python train.py --n_layer=12 --n_kv_head=6 --head_dim=64 --d_mlp=1920 --norm="layernorm" --extras=["capped logits"] --init="normal" --init_std_o=0.00561 --init_std_up=0.0275 --init_mimetic=0.5 --optimizer="muon_variant" --lr_mult_down=0.7 --schedule="wsd" --doc_mask=true --steps=7177
MLP neurons of a small language model. Each row is named by its layer, matrix (up: input weights; down: output weights) and neuron, and shows model dimensions 0-127. Each number is 500 + 40 x the weight over its row's rms, rounded and kept within 0 to 999. Numbers have three digits each.
A block is one neuron, or neurons of one layer that tend to fire together. Before each block is what it responds to, as a language model described it from the Wikipedia text at the highest values.

Responds to: Multi-token name completions. Final word-pieces that finish a predictable proper name or phrase, such as United States, Arkans-as, Christ-os, Space-X, often in tables.
L2.up140:494487435519440470554429548470474619468472521447497492591473562548502584430515447510450492534454526417626502525520448486529489517481540501522515544434530523467520505504506515533430500495488475401526430503500432520473475438519449516504536471515540448545520490530493594531608522527570508480563488576475509533496493491478478517508423511505495475509504455442525465473504407482519582523546
L2.down140:530496543503541539527500550523547490577479569507496429503508447512446514513574521529508581517500531510463523520479487444459529530526551513481457536488474508580532522508569403487466500483535509498472542456482471556464498524491561480482503501521497489469471449414528473518588524450471512525524453466477564417453544493491509595454544525543480550481528559509480476561546570530471474437443
L2.up835:510514491509532539506510496458512532561531508522490515527576507574520547504479483531491526476517409503558586478438497469527450500434478530480438508529511519420504510464516568500597545511421492521459430497525512541507496438444458516550499489458540518492566470517555472493515521493445545427503535521504548497525491467606443554517475501468558549515463497420485472512525511501470573586501
L2.down835:531432507474561461528560490505509502488529525505490506590544503468510513524537505491494461499536470514550504523471442443523496498501438519540489436514402540467407515460474485496422501491479490478502522465484536502500514509519472419476448590510491448423549492495518452475523536505566484490418547471507529520489480535446479477493492447535471454545529487515521513500495477492470468488477
L2.up1174:458447468457517473495478507526514495516515552495564592528524543478530551521556564505416524548439466504530556497558536590499511477450528453445501515491580489490518573513430606498537513501524507506462457538526475509505467495454543565546463484418511518453498545493524483556518551448491486578489466544469522486415519532490507498511481491459447468557508535483519455514425510489557482504512
L2.down1174:456485517517491466487518556471592470536466495473483538566490475512512548479499505445560557553542555505460540500540477507531527556436550479526484514544563491404480554482423513469498528487549535539481466511446421566516457485544453523486470538551553483479456501484542472460478469464552506454479446492548543426538529524516491523517529450487482515434533512566457553520485462550529527561500
L2.up1241:550495467497516478482475514520446547538501449533518509504557463542534465526530492602435461453487454522523478494552412459470462510477455522533481552527433474468495485401433516537459575528550440433470465540539504478483432469494453516519472474508506505445625490510531513455548549504534550612515536572519510428491474512495511537506544477529484483515484458488534440506492524444554555562553
L2.down1241:536456457536534510477524577516549551537495558435472558548483556550554563505516546509499470484534464476555447552445500471504474595471595499436526434515526570475489477525535450485543453464526537511524420527441476463444480519509494473495479567473477513567477516452490577509461569552505446483490507500488470482506433594475442435531516486483534477456484493534507468499544532513476482423497

Responds to: Word piece after "m". The word fragment right after a split-off "m" or "M", strongest for "men" (m|en, firem|en) and also m|ight, m|uch, m|ask, M|any, plus occasional "en" endings like doz|en and B|en.
L2.up91:406521511616453414478523522493535480572487510442510526443563502471554517436477479544527495553523533519440469504511543453528569449574512499498553512499524465567482476453554525551487521465504570481521436500473474505570548509489524494507493501476487523460492499445474484507450521525500480553468495444539519561544555447431536491510532524546548519472445503535479479466518533517427512539480
L2.down91:457471536450523534502501500473448435475460444528522575435523530544513495499474492565453487493465579480548446482487472523474513459513559509484427459553437483501451468492548475501548544529499472442497476510539559499471487372602510467486491490515519545517482502513483520530571522466517501551528504470586451525448480523528427532401455499544504501486484535483451564453430484541459516528563
L2.up1213:497467503594520444489502433525447523499491553517571427500522489542535526490529517478495547560507514540537514573548538524477528419620531547470472551461494511539450515508522473499453526543507532476486551541439539498444502546519506498472479561477544465605468553480503468539505425471461398568502432453511474480482521491389539483501457479434417480468444480493568472458565589518453538506474
L2.down1213:532464560508509528503459515498553476518487537489521580501495498474510535496529542498491457507432521432410458434421495534537519473473452444506502562500414577531472524503532488580525483539483485479418599468530557458551515486464484501443475481530492598426470466514552555469410547451449477444521482483498508431546525471531533511493466500512595489464521436559481492553557549536549495534507
L2.up1307:505527557455569487488492491521533472456437468468498555467492531471494502456512555544493577500473475539529461472538515478518488461563454514521456485491469525505494419489491471483384487509510415502540488431477517391460518522496521510549497445404522496488434542529474504596531556501413509504465452529472511556488522459478513470496448564499521390508525501516480481538498507503520515503469
L2.down1307:514393516517477441517560513527521500506457505535484476517570469554559488555497481540460473544516558486448399501480503515538503393552518489508461413457456468558469556424468544561461437460509532568500513499534462426501461543422524500493538534533469527471574547550468434527549536500542471468461522457481459505448530426483467481498478557455494507419377501549471520419500528524510416439535
L2.up1602:574502464525464422498569585503571510505455467487513486471499406492515479494528491491538452559462473563494456493485531498563555481448465447487448563498531497551500468440474470533504483439470475450499576578461483450467433506481532480451574523474382474516501440506552588475441457569493493578458487478532429478574514541534524631490475526566549493467495465465498520478568528491538415545513
L2.down1602:494485556537510526478504450460511495565529462534542486474468519522451484525552523509485423493545592454479545542459487552461458481530485462505504514506482497507480508397506521416433463541532482484479545558520497548456510565594508498441453447436457470434474522557430445452498482490505364526536458528497464530490447529531465525595580537420456511559512510535507551545517470516454479495470

Responds to: Plural word endings. Final word-piece tokens that close a multi-piece noun, mostly plural endings like m-en, colleg-es, art-ists, sometimes with an attached comma or quote.
L9.up1363:570526469466498493396484499528517506522441498552468479490524442599501518440563543484475542495486549486463502529552507499519449482529528577509509439541511512465526533531469499502476572509504503468494464476469454540491450411505525520493515558585471460494450488498555551494497526447459530503500481448504504505574480479494565575416472562519460544463486528491551491551523504539536494469456
L9.down1363:491480487458481549487541509486505510532533469535552500554453469465419527466534455491478423507514467531521457548508556461512572544456512446388510573482430440508522507510506525609567516491531493489478570494504573450514575486502416455492512447471516578506493486520509502502456459494505445439550494511528466427497497512481523422475564520443414517563497468529442537430511537499530493538481

Responds to: Word-initial "S" fragment. A split-off word-start "S" or "s" piece that begins a longer word, often names in tables and lists, e.g. S|antokh, S|ophie, s|ickles, S|ince.
L9.up166:519539533502508508512635480478461600547521538471498495431499484540539502453527538492520457573510543548539483471522515604545506469455504539454439447499552505520526512417512513527489496566473462561535515562518499496515486506506547517508536534571567608490479430504548453467506496545441494566476398474520529491492548449440505487542514468533468521539489475488525508582514529470543479532492
L9.down166:500469516492535480491448495507443560513521460500548501485588539492510611515594483505535516435501556513522521509413519543510483482474459522506503558507489502496488451468533507529514523578536482532469539540556479474557528513529482487521488586483528509561428499485459466499580461425518483471409519505511526459548460505420482428470522426456453526449487504516550512492480523518509582487428

Responds to: Word-initial split fragment. A lone word-start piece, mostly " s", in words broken into several tokens, e.g. s|olved, s|wap, s|ugarcane, also m|erging, Ann|ivers|ary.
L6.up850:536508564451525463503496479554465516418513561507502529445481521530498460552490487495499570534516435469525481552485494515510574496572490584539459452497495577486504457483465512548515457535457529473392458532465494524491487515475531488525524469449458457507429479472525508503480452448463474503445463535522520553524441551517490538495454488525378523470469489469493540513467559512453494442465
L6.down850:498473523520585508490520480400518465466452467498549516578406558492482483507509543443491560470446539500506513526519513500544492558464501467479496562552486523481491478440479486531480456477505502468573520521565507490515563513502534475561451554520491524552479497507494479553543535529504460524506502576514525493518478461504483560500513499423503475486537492493440465530519469435463598490555
L6.up1213:509492533520542521550451514495520462508483502511436509453573476453488520476499493500415501468529505472508476493520519513420531492461547476418487491504557526399496541499444456536430408485469530437446579487505499476438439508516464547571527508447486581520455451461510545470505531495626523587552500519469546445463432580496514543465505407490565505470491437521548446473452539505567571520494
L6.down1213:468491486503494462504430485494509526513451482466562515533505561503577561523483531438535568429527506520506476504469472477457478557421519429503499409558468471464550521470483582528414475484572479458462439463545530512513515467475431473494495465446518489521471494515463499541495434432486516540460491465547540556504457397539494493471481450455495462484479489473474532556549490481500466474523
L6.up1240:453506548582504525511555540552486504488487564477541523636491491461512498516444462525573515568510476454512509561493484493508513469506477506472534541512515559483564509416483456522501502431479494417512529533490538433513570539550507458511517512517480482455434512568526514459494477492552466453518440538531535502504504546525384505477494491535476455476437496445491493550536513515491479466516
L6.down1240:508447503457547478502478446416507558446479473523483521506464514490541533569437524474513486471582497475512579540521498524473539558504497461535490519553547486476504590499582471508531496478486463540499471494497390462536469538532448486537513516482531559524475470464588532371488492488462495554481461494494537521531495441441503529547511505468576432516513503506534469484511455480482465534524
L6.up1319:504509467464537533502552438487523383464458493529519594452507511429518568466539503471524470527486460471445521505506508461498501564497496451493432462451560509518515535551508509481450453477426500501439526534462436471482533444558479499519470501529489475431404568494489442487455437512469522479514492518507524538499523523539503492555446559496477564490502563513531547455527490556521493433502
L6.down1319:478492558431492427528449528423539452406495558553532540514458581571416548514518438431510518480476474542604447504429485521541519466495498453523466472500498497494534459469465535521487448496560534476483439519501507433485495512490541512425442536483461484509418545456453502471536455516520522495538490538534523459526499504542507499535541506450516458421458511430568480514464493432576541434481